MLP neurons of a small language model. Each row is named by its layer, matrix (gate and up: input weights; down: output weights) and neuron, and shows model dimensions 80-143. Each number is 200 + 20 x the weight over its row's rms, rounded and kept within 0 to 999. A neuron's up and down rows have the sign that makes its largest values positive.
Before each neuron's rows, "fires in" lists the words (lower case) most often at its 100 highest values on Wikipedia text that the model never trained on; "fires on" lists the tokens most often at its 100 highest values on Wikipedia text that the model never trained on.

fires in: "and"
fires on: " and", "and"
L6.gate311,201,201,186,169,167,215,206,207,196,188,185,219,167,194,218,205,190,212,206,208,232,202,169,190,210,188,199,175,217,193,182,206,174,202,194,195,212,145,220,226,217,237,188,208,244,211,197,212,207,180,213,210,162,224,195,224,213,208,205,189,197,227,181,216
L6.up311,209,219,198,184,203,219,169,188,199,214,247,257,193,203,209,183,181,214,212,202,187,253,171,195,229,183,198,210,210,181,189,195,180,217,178,244,219,183,221,201,221,180,201,188,206,207,207,207,171,190,206,205,186,160,176,196,199,190,199,203,254,181,193,157
L6.down311,215,214,210,238,211,203,202,167,185,184,232,182,177,188,203,193,217,201,194,249,201,136,239,197,211,188,189,180,221,209,209,210,181,202,217,179,202,239,184,184,193,203,207,170,215,205,209,217,189,249,199,201,194,200,219,203,208,236,197,192,207,198,260,223

fires in: "the", "following", "previous", "2017", "next", "national"
fires on: " the", " following", " previous", " 2017", " next", " national"
L8.gate222,227,186,191,205,197,226,175,195,220,197,164,191,202,193,190,220,205,199,191,198,227,164,194,219,230,199,209,175,184,208,208,175,233,187,234,214,189,187,202,180,171,195,216,201,234,179,165,182,217,212,215,200,200,222,213,173,245,189,216,179,191,201,233,199
L8.up222,206,174,218,187,208,206,226,225,202,214,205,209,212,213,222,209,240,176,200,216,213,208,166,193,182,205,206,189,206,214,186,190,171,190,219,200,230,210,212,178,167,213,213,200,180,178,200,196,207,178,182,198,205,211,261,204,195,162,195,220,230,168,193,189
L8.down222,148,214,200,184,166,184,205,192,186,216,179,200,158,197,220,172,195,221,245,202,192,210,219,181,228,202,228,208,193,206,237,221,212,239,217,200,192,174,204,182,218,198,179,223,195,196,251,187,206,200,223,197,243,185,190,184,183,198,179,238,187,169,247,215

fires in: "he"
fires on: " he", " He"
L5.gate422,183,229,203,212,204,214,215,228,233,208,226,172,215,181,210,199,251,205,225,191,198,196,207,226,224,221,180,237,229,206,196,170,193,219,201,176,216,191,212,215,237,187,239,191,203,202,193,218,184,220,229,175,202,231,199,193,208,185,186,191,223,238,209,179
L5.up422,186,205,168,179,189,219,246,181,183,206,181,201,172,221,169,204,193,179,211,212,234,211,197,201,201,200,184,197,225,198,192,215,201,172,216,207,215,185,207,174,201,190,156,178,182,184,156,194,175,214,217,211,187,202,209,194,196,212,228,227,208,190,206,216
L5.down422,170,183,190,226,178,165,217,176,182,207,179,177,197,205,206,188,207,195,188,205,187,201,187,198,182,194,235,186,192,170,174,189,219,166,180,196,186,178,162,192,194,223,173,172,229,224,226,201,223,192,192,181,205,191,182,206,219,201,209,216,211,173,210,202

fires in: "and", "or", "while"
fires on: " and", " or"
L6.gate481,225,192,212,214,177,181,217,216,190,235,202,198,226,213,221,207,231,220,231,226,202,164,203,189,218,208,176,212,196,203,196,173,221,225,199,187,190,209,224,238,215,216,193,172,199,208,222,207,211,165,208,202,180,204,230,229,205,235,180,235,215,163,169,209
L6.up481,156,238,205,168,221,220,199,184,187,185,214,211,181,215,177,193,216,235,184,216,204,194,212,206,159,220,193,205,225,227,210,224,161,209,212,194,197,184,169,191,169,193,202,211,237,163,205,214,202,189,212,220,200,200,187,191,191,189,209,143,190,228,215,217
L6.down481,261,173,200,220,249,190,204,200,211,162,193,218,174,227,169,220,200,172,194,215,212,212,195,212,206,183,230,183,228,151,189,201,180,200,199,191,191,210,184,198,224,211,225,220,223,174,209,193,175,205,187,204,196,203,179,159,181,189,203,196,238,206,208,210

fires in: "on", "1990"
fires on: " on", " 1990"
L3.gate125,198,203,206,235,181,180,202,180,215,219,193,184,201,218,178,177,212,200,223,161,210,208,193,195,203,235,198,191,182,169,192,191,208,205,161,217,203,171,182,183,185,225,217,201,216,201,227,206,165,188,212,190,183,237,216,214,148,193,178,169,158,173,227,213
L3.up125,222,172,164,235,228,213,182,195,200,227,217,166,158,197,178,203,188,214,179,196,167,214,205,183,161,178,174,202,209,244,170,186,224,216,202,185,197,179,203,181,207,214,202,221,197,229,235,222,205,229,212,181,205,205,236,197,217,177,213,225,144,217,192,201
L3.down125,167,242,228,202,178,193,192,193,197,200,190,212,191,182,178,198,180,199,186,208,210,210,179,204,226,224,214,196,190,180,218,168,175,182,210,208,180,217,209,212,221,264,186,174,189,163,217,213,171,199,218,170,202,200,207,173,199,182,175,164,222,170,188,211

fires in: "his", "her", "married", "s", "example"
fires on: " his", " her", " married", "s", " example"
L9.gate152,171,197,170,194,174,197,215,204,174,172,188,224,202,225,202,195,205,191,211,210,200,188,196,191,201,170,205,204,230,193,230,192,196,178,210,193,201,193,257,191,207,180,196,180,234,186,161,197,182,221,209,219,225,189,181,217,207,221,177,207,214,154,209,215
L9.up152,210,145,207,202,187,209,202,194,221,170,165,214,213,201,208,188,200,204,192,218,223,208,183,187,188,193,197,186,208,153,209,236,208,177,220,203,199,194,171,195,208,238,202,210,187,173,212,205,207,186,186,234,186,175,180,184,178,203,190,208,184,165,181,226
L9.down152,193,212,163,180,175,190,203,207,200,192,172,225,206,226,194,174,194,203,203,234,174,216,231,203,217,185,209,219,230,210,196,180,193,213,209,232,217,164,254,224,210,188,214,199,203,197,170,212,179,217,211,174,226,203,200,220,205,226,197,223,246,183,196,211

fires in: "s"
fires on: "s"
L3.gate141,205,188,201,188,195,226,182,190,215,212,205,228,207,194,174,215,191,182,216,212,219,205,182,229,218,223,210,182,189,220,211,190,180,229,229,205,247,209,210,194,211,211,229,200,197,179,241,173,205,214,207,180,207,177,171,158,208,211,191,224,207,221,206,173
L3.up141,196,205,191,182,178,202,203,225,198,174,199,187,151,182,194,160,226,211,213,202,185,222,208,222,195,190,219,200,208,212,207,224,214,190,208,193,198,210,211,184,192,245,195,200,232,202,170,202,192,206,172,231,184,212,190,203,176,197,231,174,197,201,198,196
L3.down141,173,161,245,180,235,184,193,178,173,185,168,206,194,218,182,233,217,200,174,224,175,199,194,173,220,212,197,195,184,189,191,207,221,162,183,191,202,186,217,239,218,196,174,208,199,182,208,183,188,166,186,199,197,199,212,181,240,224,181,181,218,181,204,214

fires in: "time", "year", "name", "day", "degree"
fires on: " time", " year", " name", " day", " term", " degree"
L3.gate64,205,202,194,230,173,196,207,229,198,224,222,193,193,198,190,181,161,214,173,223,195,189,210,236,219,190,204,196,229,189,204,221,218,187,222,247,239,187,167,207,222,180,188,171,199,153,250,191,199,171,199,214,207,193,197,200,161,191,219,239,194,168,207,213
L3.up64,174,171,217,210,170,189,175,196,212,216,201,188,161,173,206,199,185,221,193,202,190,224,221,212,195,197,214,210,145,187,249,194,202,185,175,200,180,215,188,175,168,170,183,219,181,164,223,214,213,181,189,207,174,200,189,220,218,220,186,201,180,181,222,197
L3.down64,183,213,181,215,192,205,232,228,187,197,214,190,206,185,180,226,198,189,196,192,170,203,211,220,202,205,177,168,196,224,206,198,167,199,229,195,226,231,178,231,210,228,208,202,187,208,204,192,207,196,238,198,228,180,207,160,169,225,221,202,215,181,172,190

fires in: "would", "will", "on", "began", "forced"
fires on: " would", " will", " on", " began", " forced"
L8.gate228,171,195,187,181,198,234,202,188,235,220,186,202,207,187,195,190,206,233,163,211,213,174,207,200,215,198,217,192,191,210,250,215,219,186,216,198,240,223,220,238,207,200,219,187,179,210,218,188,179,191,165,222,198,229,179,205,253,191,227,219,211,206,181,238
L8.up228,192,178,179,184,228,206,203,255,179,204,204,193,228,198,185,243,205,192,195,185,176,186,229,178,224,217,203,215,227,160,184,232,223,195,201,173,199,175,218,219,176,221,185,210,202,208,210,187,203,214,211,172,201,196,196,188,221,195,194,220,205,214,200,210
L8.down228,170,199,183,191,149,198,205,172,199,202,209,199,182,197,205,156,204,213,212,221,192,160,158,242,224,211,223,210,239,197,219,208,195,189,234,192,215,223,204,198,223,180,226,200,238,197,196,207,187,178,175,216,242,224,176,189,207,215,207,201,188,227,209,225

fires in: "following", "other", "same", "such", "next", "only"
fires on: " following", " other", " same", " such", " next", " only"
L5.gate57,183,207,189,206,216,201,195,230,193,201,206,185,218,214,202,241,219,225,196,188,250,190,204,187,211,187,207,171,208,194,180,223,222,191,227,248,201,210,220,216,180,187,207,209,171,187,191,173,187,258,231,202,199,220,228,189,182,198,197,221,215,169,192,192
L5.up57,176,183,176,228,192,167,181,197,200,188,192,173,187,207,209,211,176,220,189,197,211,208,192,222,224,218,208,184,204,177,182,222,166,187,212,235,238,171,192,203,204,173,203,153,219,214,169,216,203,225,189,182,181,196,207,182,202,186,224,177,200,199,238,156
L5.down57,181,191,159,210,170,169,212,152,211,203,192,200,193,203,186,190,228,205,178,216,210,210,187,175,186,168,160,212,225,214,205,179,179,212,207,185,194,222,206,227,204,181,211,190,196,188,204,199,215,201,171,193,204,192,220,199,169,185,199,165,189,233,194,172

fires in: "the"
fires on: " the"
L6.gate158,173,184,167,173,210,206,195,235,221,196,192,182,196,184,222,229,194,229,216,213,225,206,207,216,168,186,197,214,245,185,194,198,203,195,260,196,222,200,201,227,200,213,206,169,196,223,219,214,215,205,181,160,180,195,184,241,199,192,206,185,186,212,194,182
L6.up158,212,193,200,197,185,207,200,181,180,198,224,206,182,213,185,212,220,213,201,179,193,189,235,191,179,211,210,187,222,220,189,196,182,188,200,191,226,212,183,206,170,192,194,197,238,223,142,226,185,213,239,216,225,209,197,222,170,167,227,216,208,267,204,219
L6.down158,170,198,209,180,221,241,220,202,189,199,143,204,185,211,215,185,224,216,212,197,227,183,196,190,226,202,192,190,196,202,221,177,226,152,193,207,209,217,187,220,214,219,201,187,171,214,222,178,209,200,175,223,243,225,188,185,217,213,207,212,202,186,192,206

fires in: "new", "big", "democratic", "conference", "district", "of"
fires on: " New", " Big", " Democratic", " Conference", " District", " of"
L2.gate389,218,199,225,189,235,202,193,192,191,244,211,198,219,187,212,191,187,241,235,211,198,203,186,206,206,189,169,177,188,211,218,215,212,201,222,214,181,192,215,186,190,211,191,194,158,208,183,234,181,222,235,195,168,197,204,205,180,199,176,216,198,191,187,200
L2.up389,219,207,190,233,241,211,194,229,191,210,201,195,175,217,192,197,232,208,226,208,191,229,202,182,181,195,215,186,231,213,204,210,226,192,212,199,200,177,192,187,185,223,183,214,209,210,212,210,230,207,200,221,185,175,182,215,173,190,216,207,217,226,167,223
L2.down389,195,190,196,221,205,171,202,229,215,222,202,191,198,190,195,214,204,180,166,174,186,189,207,212,182,170,187,187,262,198,146,154,197,178,183,215,195,190,191,216,229,197,199,162,221,207,178,214,188,217,183,222,182,202,194,221,177,217,198,190,205,240,241,205

fires in: "and", "for", "prior", "before"
fires on: " and", " for", " prior", " before"
L6.gate361,182,158,184,226,200,220,228,192,211,203,224,191,191,201,230,204,197,200,170,200,223,169,197,158,197,185,246,206,216,162,184,245,185,216,212,190,208,209,195,222,195,213,202,196,209,222,178,194,209,235,218,194,208,189,207,230,174,228,204,209,197,219,237,186
L6.up361,168,232,187,181,188,201,184,203,207,231,194,206,201,200,190,182,183,185,205,204,208,220,189,187,168,183,186,209,213,204,222,187,209,178,180,203,185,186,205,179,203,191,210,195,195,213,191,154,189,213,201,207,224,189,240,216,195,227,184,199,210,173,205,185
L6.down361,208,241,209,195,188,210,193,192,183,199,203,223,173,183,212,236,235,212,194,195,215,239,217,190,215,224,193,174,195,229,193,192,193,223,185,183,247,228,168,222,165,164,186,156,193,190,189,181,215,201,178,174,208,215,229,163,184,200,178,174,208,180,224,186

fires in: "world", "european", "international", "asian", "community"
fires on: " World", " European", " International", " world", " Asian", " Community"
L2.gate269,169,204,203,224,200,144,188,195,229,207,193,184,220,217,193,175,204,231,180,250,186,217,179,229,222,190,206,190,190,192,239,188,180,191,197,200,186,213,201,201,214,177,219,209,216,210,175,185,216,212,197,229,236,192,178,168,206,203,208,190,171,221,210,236
L2.up269,192,188,221,206,206,228,162,185,191,212,177,215,195,210,189,221,198,169,184,209,204,184,212,189,225,211,174,183,187,221,213,233,243,201,216,177,243,230,217,230,215,200,198,225,194,212,191,196,200,227,186,218,207,175,212,216,180,201,197,247,233,197,217,203
L2.down269,201,199,201,206,159,214,229,209,195,194,208,216,175,199,212,214,210,187,192,174,165,185,184,185,198,201,205,204,218,226,179,239,188,165,208,202,199,204,188,212,186,244,207,218,191,220,210,185,203,207,169,201,179,169,214,178,161,222,242,221,217,230,174,175

fires in: "has", "have"
fires on: " has", " have"
L8.gate282,182,195,195,243,199,209,210,206,193,193,197,195,188,182,188,208,189,209,250,235,218,193,184,212,202,209,207,216,237,215,234,196,230,211,199,197,217,204,214,239,210,223,194,203,202,184,217,184,175,182,201,154,192,191,225,214,187,190,207,194,196,188,161,189
L8.up282,206,206,219,217,196,222,225,202,178,203,185,190,192,202,199,179,206,235,188,213,207,234,151,192,181,204,180,230,180,200,234,208,187,189,213,203,174,195,194,161,184,226,229,197,188,169,195,206,224,195,225,195,197,207,168,180,179,203,175,207,185,198,189,151
L8.down282,195,212,239,190,183,200,158,215,190,168,186,191,199,226,223,242,191,199,217,218,180,224,222,214,197,169,226,215,215,187,179,168,161,164,187,194,238,197,195,192,214,215,199,188,207,181,170,223,216,192,222,174,221,205,217,200,191,153,207,183,225,208,200,171

fires in: "to", "that", "too", "means", "they", "we"
fires on: " to", " that", " too", " means", " they", " we"
L8.gate261,185,229,212,213,177,178,199,196,222,186,169,185,159,192,200,186,201,217,190,205,213,184,180,189,211,194,209,205,211,207,203,190,197,196,186,183,195,180,208,181,196,187,210,233,188,181,175,209,181,183,193,210,202,186,191,190,176,200,208,204,189,164,190,192
L8.up261,212,207,204,254,181,185,186,213,215,179,202,214,251,189,201,192,207,214,203,195,212,177,209,198,185,198,177,186,173,233,227,198,198,202,186,139,196,216,174,222,208,193,189,190,190,197,174,181,216,182,220,195,192,220,191,216,150,197,189,196,216,204,206,194
L8.down261,183,193,189,183,209,219,184,218,177,195,189,207,176,213,173,213,186,208,218,195,206,198,197,182,153,168,204,217,203,229,214,195,207,189,195,219,205,173,186,194,165,221,199,179,231,211,233,211,158,150,204,166,176,201,173,190,209,198,128,220,197,176,187,176

fires in: "following", "for", "from", "w", "past", "third"
fires on: " following", " for", " from", "W", " past", " third"
L3.gate37,215,219,180,199,181,173,194,179,226,212,212,205,170,174,223,195,195,178,210,167,183,202,252,160,213,230,208,218,204,209,204,172,185,183,192,156,210,235,163,188,192,225,196,161,182,221,165,208,195,194,195,195,221,189,212,185,216,174,193,198,223,152,215,200
L3.up37,212,168,195,203,221,179,186,185,237,190,229,172,189,189,174,207,196,210,187,195,197,188,223,156,224,184,220,233,212,181,205,199,202,208,218,171,232,201,172,172,232,202,190,158,212,250,186,197,199,187,184,246,227,193,175,182,168,203,201,185,193,206,213,185
L3.down37,170,167,215,202,191,211,223,197,208,205,186,161,234,201,208,221,165,203,149,198,240,167,164,220,219,231,208,222,235,176,211,221,226,203,213,234,194,193,221,197,195,174,242,206,237,197,230,227,212,180,239,220,224,176,231,191,202,212,192,253,167,203,203,184

fires in: "well", "year", "as", "including", "day", "same"
fires on: " well", " year", " as", " including", " day", " same"
L6.gate386,192,181,210,196,167,218,222,188,249,236,207,202,194,179,224,228,221,213,211,191,199,167,202,218,198,184,208,191,233,225,191,183,157,181,206,218,215,207,184,208,177,176,191,188,195,211,199,238,212,222,189,189,180,222,214,140,167,176,200,202,204,180,184,207
L6.up386,179,212,188,198,233,191,197,209,149,185,248,210,167,196,230,195,173,216,195,216,199,221,200,224,199,191,193,206,204,172,218,233,176,229,203,170,213,191,163,230,180,215,225,208,214,240,179,197,217,140,218,148,230,197,208,234,197,197,203,188,205,181,223,227
L6.down386,173,172,198,183,173,219,229,209,240,211,199,186,225,228,196,179,212,187,179,222,217,203,187,232,168,208,197,195,228,191,203,211,199,214,205,218,178,220,220,234,191,198,194,180,230,179,222,209,188,244,191,211,204,180,228,179,205,212,200,232,197,203,155,197

fires in: "on", "up", "beginning", "motion"
fires on: " on", " up", " beginning", "t", " motion"
L2.gate371,196,216,208,225,163,211,186,170,186,198,176,215,199,208,238,186,190,221,179,182,235,188,205,217,172,192,206,178,206,189,198,223,188,219,199,194,169,179,202,166,197,220,199,208,182,243,252,190,235,175,192,242,176,233,156,196,209,191,228,177,181,197,178,213
L2.up371,187,191,229,207,234,189,187,207,207,201,178,197,217,186,204,258,216,208,184,211,194,199,231,166,191,139,191,200,220,172,182,203,224,220,212,226,223,189,208,200,197,242,228,212,214,220,197,189,176,243,204,202,195,188,182,171,173,184,180,181,189,180,174,221
L2.down371,199,208,171,184,190,210,157,201,209,222,192,148,224,203,193,158,205,214,213,197,199,231,171,167,176,233,211,211,197,172,217,192,219,220,209,172,189,208,194,220,216,205,216,225,195,229,231,213,157,196,213,183,215,219,240,227,221,178,178,228,175,213,197,193

fires in: "not", "would", "which", "can", "will", "have"
fires on: " not", " would", " which", " can", " will", " have"
L9.gate257,160,219,225,161,205,212,177,215,207,197,205,216,171,224,169,197,209,213,200,214,174,202,216,215,208,203,224,216,222,249,231,210,197,182,203,197,203,235,213,214,179,190,221,186,177,195,197,180,206,187,192,200,189,191,205,228,188,174,223,239,218,178,210,193
L9.up257,204,200,215,155,185,193,198,229,187,198,234,194,218,222,229,187,197,251,192,194,219,198,165,214,182,202,201,184,237,200,195,214,198,196,190,217,186,206,207,198,193,215,187,156,191,192,225,198,207,149,206,213,176,180,180,213,185,229,199,228,193,191,232,202
L9.down257,196,193,203,161,209,173,194,194,192,215,198,208,220,190,190,215,209,194,191,205,190,205,233,225,199,176,200,211,228,192,182,191,189,136,214,229,235,190,183,233,188,192,210,202,205,210,228,221,207,200,204,189,184,167,183,207,237,177,169,175,215,181,209,230

fires in: "radio", "information", "television", "tv", "news", "media"
fires on: " radio", " TV", " information", " television", " news", " media"
L2.gate191,224,217,176,208,188,208,221,199,237,206,229,210,223,203,207,158,206,209,242,172,204,201,224,167,204,211,203,186,212,247,194,249,196,176,154,222,204,180,161,202,227,175,219,220,195,220,193,197,230,174,229,208,177,218,146,192,214,207,185,192,198,175,214,177
L2.up191,223,225,191,199,178,197,207,207,237,199,207,193,217,211,211,153,189,206,230,163,211,209,207,183,208,235,207,200,213,209,202,243,196,172,186,190,191,202,220,204,198,193,176,217,205,240,173,211,242,161,212,197,211,198,172,176,212,213,202,210,198,177,189,202
L2.down191,193,195,208,182,209,226,231,214,204,192,224,186,206,185,181,202,179,226,202,228,196,218,198,196,197,244,211,180,210,215,198,202,193,191,192,207,226,191,219,204,252,192,207,183,218,166,165,179,257,199,227,215,162,225,210,193,207,172,194,192,215,183,146,198

fires in: "while", "and", "off", "season", "however"
fires on: " while", " and", " off", " season", " However", " whilst"
L3.gate301,191,205,172,209,209,192,216,188,204,245,211,246,213,218,217,226,218,159,231,199,209,198,228,223,200,216,189,186,188,187,180,189,188,221,191,189,157,177,199,198,191,185,227,203,224,218,171,215,177,216,182,238,206,205,204,201,206,199,197,177,210,208,173,233
L3.up301,202,206,188,198,230,189,182,194,194,204,213,234,234,202,176,213,234,212,205,192,186,183,215,190,205,187,203,198,207,153,180,199,191,206,213,192,162,193,217,193,225,203,211,221,199,196,189,200,206,227,210,259,207,200,170,189,139,230,192,190,196,200,181,181
L3.down301,202,214,215,193,199,219,216,187,194,193,239,193,215,203,188,168,167,218,200,249,220,176,190,204,211,200,216,199,197,193,218,199,213,182,212,201,219,201,185,224,167,216,207,200,217,194,204,191,197,201,247,168,193,228,221,206,204,209,197,200,202,215,204,208

fires in: "with", "has", "had", "have"
fires on: " with", " has", " had", " have"
L8.gate494,204,185,188,169,180,217,220,183,191,208,159,195,204,205,222,169,203,183,194,215,197,223,189,190,181,220,225,237,211,196,206,225,220,146,216,226,169,203,195,208,183,192,235,165,189,206,143,211,193,165,186,223,172,173,189,205,174,191,192,207,191,203,194,211
L8.up494,178,217,219,177,189,213,201,185,194,250,204,171,158,184,203,191,173,178,196,190,222,244,185,226,217,194,181,193,211,179,201,213,198,184,209,202,221,217,184,202,186,201,202,186,207,182,195,201,221,209,210,193,190,193,162,243,194,190,174,184,255,190,233,164
L8.down494,179,202,206,152,199,163,194,224,202,165,165,203,171,209,232,213,237,208,185,223,201,200,214,217,194,169,209,227,181,189,198,180,179,186,235,211,216,203,169,219,178,184,191,193,227,204,218,202,171,206,163,243,209,203,204,201,204,179,223,202,205,217,175,221

fires in: "family", "born", "life", "son", "wife"
fires on: " born", " family", " life", " son", " Marie", " wife"
L3.gate449,181,190,199,249,189,177,170,191,212,155,189,172,189,197,177,210,202,192,221,215,202,236,228,184,204,216,220,167,197,189,198,196,187,175,228,175,201,190,261,188,191,213,192,222,192,185,201,202,197,189,223,211,227,194,224,210,185,209,198,213,208,201,201,207
L3.up449,200,197,168,184,214,184,233,180,196,200,215,204,174,159,189,195,215,220,221,194,203,195,198,180,189,205,197,171,223,203,196,224,226,193,195,206,202,191,183,178,172,203,202,229,181,183,202,188,188,192,222,208,213,172,169,220,208,189,234,205,227,217,201,244
L3.down449,212,153,180,203,202,167,175,203,199,205,183,176,179,182,209,199,194,195,223,207,178,205,203,212,220,178,195,174,216,199,163,196,227,184,214,183,205,209,227,170,199,217,195,224,189,208,229,157,202,198,210,163,166,170,219,192,214,180,198,198,194,236,199,211

fires in: "school", "college", "st", "house", "conference"
fires on: " St", " School", " College", " House", "st", " school"
L5.gate102,143,205,180,198,202,185,163,193,244,203,196,186,188,203,188,172,208,211,207,177,193,175,203,152,198,191,220,225,187,215,220,199,218,190,207,175,199,182,189,221,189,175,229,228,206,197,232,160,187,180,215,204,193,184,175,239,191,222,166,219,212,221,178,198
L5.up102,215,204,177,193,203,195,169,182,166,169,196,214,232,178,194,204,203,223,166,220,209,203,181,158,196,175,218,177,158,222,201,201,195,193,171,191,194,225,212,199,181,215,211,175,188,169,169,162,205,216,184,205,207,167,183,207,195,187,194,216,220,205,177,210
L5.down102,231,218,177,204,219,192,217,265,203,211,215,197,237,173,225,192,179,168,196,208,186,164,192,213,217,189,213,222,194,207,144,227,191,176,189,211,195,172,203,191,200,207,194,183,192,186,178,173,190,169,188,188,227,205,261,183,193,174,186,192,198,153,202,209

fires in: "the", "two", "and"
fires on: " the", " two", " and"
L8.gate309,163,181,190,204,168,216,213,236,179,174,208,189,225,221,211,186,184,202,182,181,206,203,191,190,185,174,213,186,233,216,196,199,194,189,236,184,162,189,217,221,200,187,188,194,237,240,192,212,188,226,158,193,179,201,165,179,158,198,183,163,220,199,198,192
L8.up309,223,222,178,184,207,197,230,191,181,219,171,179,205,206,192,206,232,259,239,163,210,207,219,180,184,198,186,175,234,160,211,169,183,193,185,195,179,233,204,206,219,177,205,182,207,174,187,183,169,227,214,222,199,195,209,211,218,226,227,193,179,166,200,201
L8.down309,205,233,196,199,185,212,180,206,207,201,203,187,164,166,202,185,206,180,182,215,214,202,181,203,220,185,162,224,176,193,203,219,200,220,182,199,213,206,167,205,204,180,182,195,203,172,230,187,207,216,211,208,302,210,200,231,166,199,215,228,217,218,168,170

fires in: "house", "family", "school", "king", "ulliott"
fires on: " House", " family", " school", " King"
L3.gate11,207,203,235,191,227,192,237,224,195,224,188,236,202,145,216,184,205,197,194,200,186,201,199,193,173,173,220,192,185,192,199,193,205,197,190,196,231,184,167,220,212,207,218,207,224,190,198,203,243,197,232,180,181,185,207,217,181,204,218,187,193,213,235,191
L3.up11,200,192,241,196,196,160,213,185,194,210,212,234,186,164,222,207,215,198,197,215,177,201,183,205,190,144,225,190,211,181,226,176,194,186,168,182,221,216,221,193,206,219,194,199,236,180,205,177,252,197,204,219,180,189,202,182,220,223,232,174,224,214,198,201
L3.down11,201,225,192,216,171,245,246,203,200,209,212,170,211,188,153,203,169,183,202,201,214,214,192,177,178,197,212,228,190,226,171,213,215,194,225,208,174,220,226,206,220,202,235,205,170,210,234,196,179,212,203,216,241,173,194,207,193,199,180,190,239,184,198,175

fires in: "and", "since", "however", "faced"
fires on: " and", " since", " However", " faced"
L8.gate105,189,206,190,179,192,176,211,172,187,226,203,169,229,229,142,173,245,195,217,171,210,199,242,189,176,205,199,220,213,212,223,168,177,188,192,208,218,163,229,192,211,222,208,194,208,194,210,219,200,190,227,235,205,192,229,194,178,181,195,205,211,198,192,198
L8.up105,215,215,212,192,189,202,198,178,178,203,235,172,205,207,173,229,211,195,213,224,197,201,209,200,202,223,204,225,195,170,198,203,196,215,218,217,187,177,169,182,189,205,196,194,191,183,179,231,222,234,186,233,203,176,214,256,174,208,187,207,211,234,157,196
L8.down105,199,190,174,192,204,217,221,188,196,220,183,224,182,201,192,184,216,188,205,233,192,166,205,203,183,169,193,224,211,221,219,202,178,204,202,224,197,220,185,192,210,211,190,180,245,235,169,205,184,196,193,163,195,192,175,155,204,203,215,191,196,170,194,207

fires in: "a", "an", "office", "preceded", "education"
fires on: " a", " an", "ed", " office", " Education"
L2.gate435,210,196,179,207,184,244,228,200,203,214,190,173,182,170,201,204,177,209,184,207,214,173,203,236,260,218,185,194,210,194,188,168,221,251,212,210,240,212,220,192,165,228,217,182,193,188,206,211,206,202,227,230,202,192,211,207,226,200,172,177,202,175,222,237
L2.up435,167,213,220,198,219,232,206,202,174,202,149,209,215,205,191,197,204,200,215,213,176,179,224,201,191,233,226,229,196,205,207,218,190,243,229,193,201,163,220,207,187,217,222,222,214,197,222,205,199,193,193,178,193,185,195,211,190,189,186,187,221,196,158,186
L2.down435,170,187,231,192,224,200,204,212,217,220,183,214,170,217,199,170,191,183,208,207,193,171,233,166,201,218,226,198,183,243,183,225,226,234,185,199,206,206,167,208,215,170,189,184,207,173,200,213,203,199,196,208,211,223,223,189,210,218,192,215,234,200,179,217